python train.py --num_hidden_layers=12 --hidden_size=160 --num_attention_heads=8 --num_key_value_heads=8 --head_dim=32 --intermediate_size=320 --vocab_size=1473 --hidden_act="geglu" --norm="rmsnorm" --norm_place="pre" --norm_eps=1e-06 --positions="rope" --rope_theta=500000.0 --rope_fraction=1.0 --qk_norm=false --attn_scale=0.177 --bias="none" --tie_word_embeddings=true --parallel_block=true --init="normal" --init_std_qkv=0.0245 --init_std_o=0.0 --init_std_up=0.0245 --init_std_down=0.0 --optimizer="muon" --learning_rate=0.00724 --beta1=0.95 --weight_decay=0.021 --lr_head=0.00593 --max_grad_norm=2.0 --warmup_steps=200 --schedule="wsd" --decay_fraction=1.0 --decay_shape="sqrt" --final_lr_fraction=0.1 --batch_tokens=16384 --max_seq_len=1024 --doc_mask=true --train_tokens=161800000 --max_steps=9876 --dataset="wikipedia_en"
MLP neurons of a small language model. Each row is named by its layer, matrix (gate and up: input weights) and neuron, and shows model dimensions 32-159. Each number is 200 + 40 x the weight over its row's rms, rounded and kept within 0 to 999. A neuron's up and down rows have the sign that makes its largest values positive.
After each neuron's rows, "fires after" lists the tokens most often just before its 100 highest values on Wikipedia text that the model never trained on.

L2.gate228,270,181,109,208,180,169,185,167,277,203,181,228,174,231,246,214,156,231,184,96,153,176,160,181,205,246,209,163,253,134,215,221,202,193,149,220,193,267,213,93,209,165,166,210,223,169,194,234,211,190,190,247,220,145,264,176,214,189,251,160,196,150,237,221,168,264,229,241,182,190,172,263,261,173,230,166,190,168,186,179,152,185,155,221,181,96,214,147,181,243,239,217,188,220,143,166,221,129,198,274,189,217,187,204,284,177,175,190,225,161,130,238,215,142,181,194,95,133,184,204,277,278,203,166,236,234,235,243
L2.up228,239,179,121,172,159,283,193,189,246,131,260,220,236,207,209,134,142,189,198,172,163,173,113,204,193,158,239,257,286,178,283,176,202,223,140,236,166,191,232,204,244,104,199,236,288,242,153,236,183,151,252,200,196,217,198,190,192,160,183,244,153,218,228,230,144,273,288,196,190,230,197,217,231,235,240,216,256,240,170,170,232,161,210,262,231,144,164,174,241,158,193,91,193,198,209,187,200,142,179,235,308,277,183,194,260,230,163,138,197,138,218,154,211,218,154,247,160,180,184,174,237,241,196,159,191,231,181,182
fires after: " d", "if", "ur", " f", " B", " fin"

L6.gate163,175,212,141,278,229,229,186,167,163,282,234,195,185,208,151,208,236,233,193,175,116,138,179,295,175,148,269,203,202,158,147,240,233,241,191,276,191,139,224,163,217,248,207,203,153,187,232,232,178,197,156,291,147,196,175,232,251,294,240,185,198,163,215,175,204,182,257,254,189,171,244,201,232,210,237,174,221,209,252,236,225,224,152,185,178,257,181,211,133,145,196,146,181,155,173,283,145,245,156,188,187,169,106,226,208,229,176,254,201,213,218,246,154,206,144,169,170,204,139,133,185,214,287,137,198,202,156,208
L6.up163,156,198,194,170,146,200,279,236,257,208,237,232,235,287,208,227,257,251,191,188,297,272,183,164,130,217,232,244,186,224,245,188,267,203,204,190,191,237,159,163,245,209,194,178,164,164,188,218,274,175,211,162,247,168,255,175,297,148,201,229,152,217,210,193,247,246,265,251,209,277,189,140,159,197,160,194,238,179,256,269,182,292,200,209,193,207,177,158,162,161,186,240,249,184,236,240,201,247,190,189,149,166,224,180,183,222,155,192,249,113,188,281,208,152,186,154,150,230,213,191,229,163,250,221,168,204,266,178
fires after: " B", "l", " G", "g"

L6.gate75,239,207,208,306,240,234,216,256,230,206,211,202,211,244,200,166,188,146,264,233,210,233,247,135,236,213,264,226,145,230,169,287,183,241,223,182,190,277,176,115,197,184,123,200,226,229,196,114,127,165,156,235,153,219,188,207,211,279,221,146,189,211,204,184,214,174,205,176,233,228,153,184,199,236,226,151,253,262,273,207,257,198,192,185,215,199,138,100,187,239,165,203,204,243,227,268,121,188,259,184,145,123,225,202,180,243,279,139,220,153,177,126,163,212,238,187,180,242,256,247,145,163,184,163,219,258,212,198
L6.up75,188,302,195,196,156,277,216,168,233,235,230,247,222,150,231,187,140,173,209,195,294,228,228,175,260,205,208,196,240,185,160,258,165,164,225,169,241,250,194,202,198,246,151,231,150,138,219,199,229,189,172,197,210,216,215,288,147,179,99,219,203,248,151,180,235,184,205,150,258,189,213,244,193,234,202,181,197,210,201,176,204,181,181,169,248,213,169,217,213,182,133,146,230,232,198,272,126,238,248,198,117,123,171,284,195,244,195,193,112,206,166,160,164,239,209,205,163,233,290,176,204,228,164,227,187,199,236,164
fires after: " v", " S", " V", " s", "ens", "S"

L2.gate260,224,219,174,245,177,109,218,245,136,166,238,181,166,214,163,145,255,229,181,213,204,194,171,200,246,179,288,165,150,295,156,195,205,236,206,255,233,252,224,167,225,203,211,191,200,219,206,199,194,217,195,147,205,202,251,170,241,174,206,240,243,227,225,112,176,183,170,207,150,106,217,180,170,153,161,228,195,168,169,208,157,158,232,259,207,160,218,161,211,275,250,195,190,184,221,221,237,179,186,139,175,243,170,265,154,152,205,139,181,197,141,237,192,136,265,240,157,130,205,185,183,229,257,254,221,224,211,185
L2.up260,187,236,124,243,182,170,207,259,219,167,268,203,230,228,174,177,303,210,153,229,187,300,172,169,202,174,218,194,201,168,199,208,165,238,198,269,247,221,281,232,144,190,202,221,228,261,149,178,225,161,240,201,173,167,224,226,176,188,172,151,223,236,203,187,164,157,216,222,111,100,221,178,197,139,190,174,168,208,190,215,154,176,153,274,188,105,200,207,181,201,247,201,140,160,171,216,183,186,208,220,190,296,147,213,197,175,143,164,156,222,234,153,239,190,244,243,195,268,147,164,157,203,152,209,237,169,240,210
fires after: " b", "if", " l", " c", " B"

L9.gate85,231,195,217,174,219,131,234,255,172,171,208,223,244,254,155,197,192,236,146,231,159,201,267,246,270,257,185,220,229,161,212,174,251,165,189,242,129,221,230,148,176,187,177,158,145,182,204,172,187,177,137,162,220,236,183,278,176,319,136,243,183,174,245,230,210,168,195,214,205,209,284,218,239,200,272,188,181,224,186,240,197,236,197,180,232,173,248,168,289,220,188,251,152,280,182,201,180,237,207,238,275,169,169,195,191,140,266,165,213,194,161,251,222,221,224,66,196,221,190,228,260,171,112,168,188,203,197,182
L9.up85,232,235,198,197,193,216,195,185,229,207,185,231,263,172,211,203,194,223,190,249,205,140,132,275,180,203,227,166,221,204,211,187,223,139,225,194,166,232,229,188,126,110,100,199,140,224,205,192,258,195,286,113,166,233,182,210,188,186,216,168,226,252,199,194,142,241,155,101,99,146,177,188,218,223,236,187,189,241,198,209,275,231,179,127,179,124,170,251,198,264,186,175,279,151,201,191,216,220,236,135,240,172,185,218,238,196,188,243,229,196,227,234,257,195,157,238,313,210,182,211,154,193,177,229,220,178,241,181
fires after: "th", " c", " C", "f", "c", "al"

L9.gate218,240,186,155,190,178,171,231,201,167,191,178,221,233,183,195,206,270,177,165,264,230,142,288,207,174,146,142,143,165,209,202,220,239,267,240,208,240,184,222,259,164,194,215,96,231,211,237,224,219,220,204,194,202,224,174,187,252,207,279,170,147,207,177,163,244,173,235,218,284,183,209,198,195,146,153,201,244,201,206,198,220,257,163,182,286,167,245,150,218,217,203,226,165,127,273,142,247,201,189,111,281,198,199,212,207,166,182,191,204,142,207,156,251,273,147,172,241,269,167,141,187,171,306,233,207,302,256,207
L9.up218,184,163,221,199,222,186,249,178,163,237,213,196,178,206,131,191,240,171,197,240,194,304,179,194,248,182,160,217,184,181,201,214,104,199,249,125,177,129,193,155,214,243,198,229,202,130,222,209,236,200,191,173,195,76,206,202,260,178,148,140,184,250,202,198,196,274,171,218,171,187,179,196,191,220,219,237,211,164,181,267,135,161,157,221,194,184,240,111,190,204,211,126,132,225,203,167,260,185,159,193,190,129,191,168,182,204,58,219,175,186,181,184,232,165,175,222,124,252,164,218,142,215,273,161,156,197,228,156
fires after: " M", " c", " a", " G", " C", " B"

L8.gate94,268,167,181,229,196,203,140,205,197,214,175,153,208,206,226,216,192,255,166,161,169,163,127,255,190,195,144,195,152,123,252,190,159,234,274,211,149,198,211,251,139,162,154,285,250,217,217,258,183,254,138,193,108,175,223,191,179,181,245,210,250,139,194,195,190,199,208,208,159,237,267,188,216,226,239,194,141,167,213,112,197,163,210,247,196,234,229,229,140,238,179,217,238,237,178,210,256,281,173,204,182,228,213,215,184,222,233,243,167,198,220,225,300,188,164,183,164,187,221,110,186,193,260,210,265,267,135,258
L8.up94,188,266,243,188,195,193,167,279,218,220,251,166,178,227,190,223,271,197,247,219,210,189,134,178,187,177,196,221,160,252,293,148,196,151,166,221,197,162,279,190,252,179,145,186,144,212,247,176,112,216,262,233,130,237,240,185,260,138,224,252,261,216,195,165,268,220,184,169,183,179,198,215,239,175,209,244,256,210,197,168,193,119,216,261,224,199,187,227,217,248,177,163,168,174,300,168,199,186,296,205,204,198,226,220,158,208,216,195,267,211,153,171,219,238,215,194,275,199,202,226,141,141,217,191,243,189,227,240
fires after: " l", " L", " S", " A", " a"

L8.gate26,186,238,133,145,192,225,227,210,227,191,191,202,179,189,155,166,218,202,186,133,232,173,220,149,185,102,197,231,198,203,245,114,165,199,264,195,152,168,163,117,213,136,132,169,193,196,187,214,271,231,126,194,192,204,288,188,104,215,201,184,280,229,191,225,238,221,129,119,234,171,237,213,210,265,186,191,161,229,254,87,150,175,208,206,204,185,161,195,251,204,227,177,203,224,180,246,234,174,190,226,223,206,247,135,186,191,223,164,224,197,226,122,176,217,201,205,190,238,198,199,179,219,237,133,248,193,210,255
L8.up26,197,223,179,197,195,169,132,142,248,172,178,232,258,204,175,147,263,170,159,230,180,238,190,152,205,197,185,200,200,144,197,169,158,178,235,137,144,197,171,122,246,177,203,190,194,191,196,180,250,210,202,219,170,163,223,181,233,200,261,207,180,178,220,164,216,258,204,184,228,210,229,151,140,224,195,217,134,175,213,188,170,228,181,259,230,292,186,232,223,173,233,85,236,222,200,216,207,187,152,208,159,174,185,119,160,247,169,177,145,248,199,122,170,361,279,171,195,220,198,244,130,138,236,249,199,119,199,135
fires after: "ur", "ou", " t", " to", " com", " v"

L6.gate83,102,215,235,208,148,152,219,171,225,222,173,135,210,223,187,269,177,188,193,246,201,173,144,293,182,220,266,256,187,125,198,161,215,139,221,200,205,155,177,185,208,157,125,233,187,182,209,222,182,271,255,273,156,192,253,196,170,177,150,188,142,171,185,108,183,196,187,279,195,186,178,180,204,213,250,269,173,228,210,148,192,180,212,278,252,199,211,177,165,252,221,244,220,224,205,145,180,160,116,204,210,202,138,92,220,193,216,203,243,205,211,185,173,197,148,202,204,158,198,224,228,168,222,138,152,196,167,163
L6.up83,154,244,197,200,178,215,140,193,207,174,229,200,202,216,246,261,292,219,241,209,189,168,138,154,160,218,295,195,241,141,250,149,263,214,200,231,167,210,214,221,211,251,248,287,151,149,238,245,169,211,209,111,268,187,243,137,260,209,234,261,190,221,202,128,204,265,198,181,169,204,247,239,109,167,158,102,148,225,210,194,192,207,239,143,206,239,172,227,252,206,209,121,148,211,198,214,232,196,189,173,218,178,230,122,227,183,219,184,140,222,187,189,210,169,174,194,163,255,135,225,228,173,191,264,135,195,245,259
fires after: " g", " to", " t", " and", ",", "g"

L2.gate32,186,143,195,180,211,161,176,166,157,89,158,203,134,255,284,185,152,168,250,202,146,218,131,118,211,199,191,215,188,141,196,179,194,212,260,157,206,244,209,283,172,238,176,239,249,201,247,259,223,211,155,154,183,239,235,167,174,249,221,186,262,212,203,183,162,186,183,174,187,210,177,157,263,247,166,248,222,203,178,197,228,198,184,177,136,262,262,200,231,173,179,239,285,172,161,203,149,191,232,175,222,184,206,246,181,124,131,213,143,212,159,185,231,244,158,170,218,228,184,300,160,231,237,212,164,208,134,213
L2.up32,235,177,158,167,211,168,264,193,221,127,110,140,208,218,184,205,191,203,259,252,225,226,160,207,221,214,203,201,217,165,178,169,217,201,135,209,259,204,192,242,209,208,245,209,190,200,161,165,206,163,194,182,148,222,189,169,226,151,257,224,197,179,286,197,191,235,157,208,130,211,180,198,236,126,195,159,240,212,140,270,201,206,216,227,220,211,145,166,278,214,233,197,219,136,263,179,180,195,218,174,155,229,225,273,222,146,94,188,140,174,174,208,132,233,154,202,267,241,169,233,202,277,243,246,132,204,184,232
fires after: " United", ",", " l", " L"

L7.gate132,147,169,194,290,334,205,212,189,218,257,186,189,158,188,208,154,282,169,179,117,174,203,270,176,190,153,266,206,183,211,197,169,199,181,207,233,204,161,188,221,193,189,189,184,195,209,215,188,173,194,154,236,222,212,221,220,160,201,223,196,148,135,147,233,199,208,115,217,187,250,146,132,204,277,198,220,194,193,260,221,216,199,151,199,260,145,229,232,275,235,203,170,181,232,156,223,202,236,163,196,223,183,223,219,221,212,179,181,263,189,188,133,123,226,193,209,221,268,187,248,251,132,221,220,271,213,164,213
L7.up132,248,229,207,165,150,217,234,262,171,217,212,208,183,278,187,195,284,163,210,248,167,231,271,218,256,188,208,229,179,175,213,252,174,234,243,255,155,214,167,232,205,184,212,220,186,119,120,155,239,245,216,141,222,163,258,169,237,226,198,219,148,254,191,241,184,135,255,120,201,168,186,157,146,243,255,205,159,205,167,203,181,215,148,154,256,203,234,187,153,179,275,211,235,214,246,125,133,200,235,217,172,231,244,203,214,177,211,197,265,285,170,232,163,199,254,220,157,215,183,185,202,242,186,191,159,261,203,226
fires after: " v", " f", " V", "or", " pro", " W"

L8.gate292,252,202,250,224,128,132,221,195,170,242,200,179,199,251,267,170,184,291,236,133,227,182,181,167,152,203,187,152,194,253,232,215,204,190,221,200,215,224,246,180,301,125,163,185,282,167,196,192,174,206,220,178,166,242,242,254,207,191,173,240,220,237,203,239,288,221,197,270,116,225,177,205,225,144,206,190,222,156,188,159,172,260,197,173,189,194,173,231,205,171,164,228,185,273,208,260,224,192,161,172,146,152,298,188,159,108,254,290,204,233,205,195,279,221,204,216,193,236,178,120,210,157,181,257,182,236,201,204
L8.up292,227,218,253,186,156,240,273,205,271,179,239,119,146,213,171,160,302,157,171,201,245,202,140,192,280,195,238,225,196,167,223,224,203,234,194,169,221,188,210,234,216,190,147,216,206,100,226,165,229,231,164,169,110,244,174,210,247,179,144,170,196,236,121,216,218,152,110,174,232,139,229,199,265,241,197,147,150,245,269,199,158,177,219,209,158,206,269,194,183,242,198,262,223,241,248,215,237,154,197,143,159,278,218,250,178,203,200,251,161,214,194,145,200,196,232,215,219,194,168,196,226,216,203,185,301,215,250,160
fires after: "il", " s", " l", "is", " L", "ed"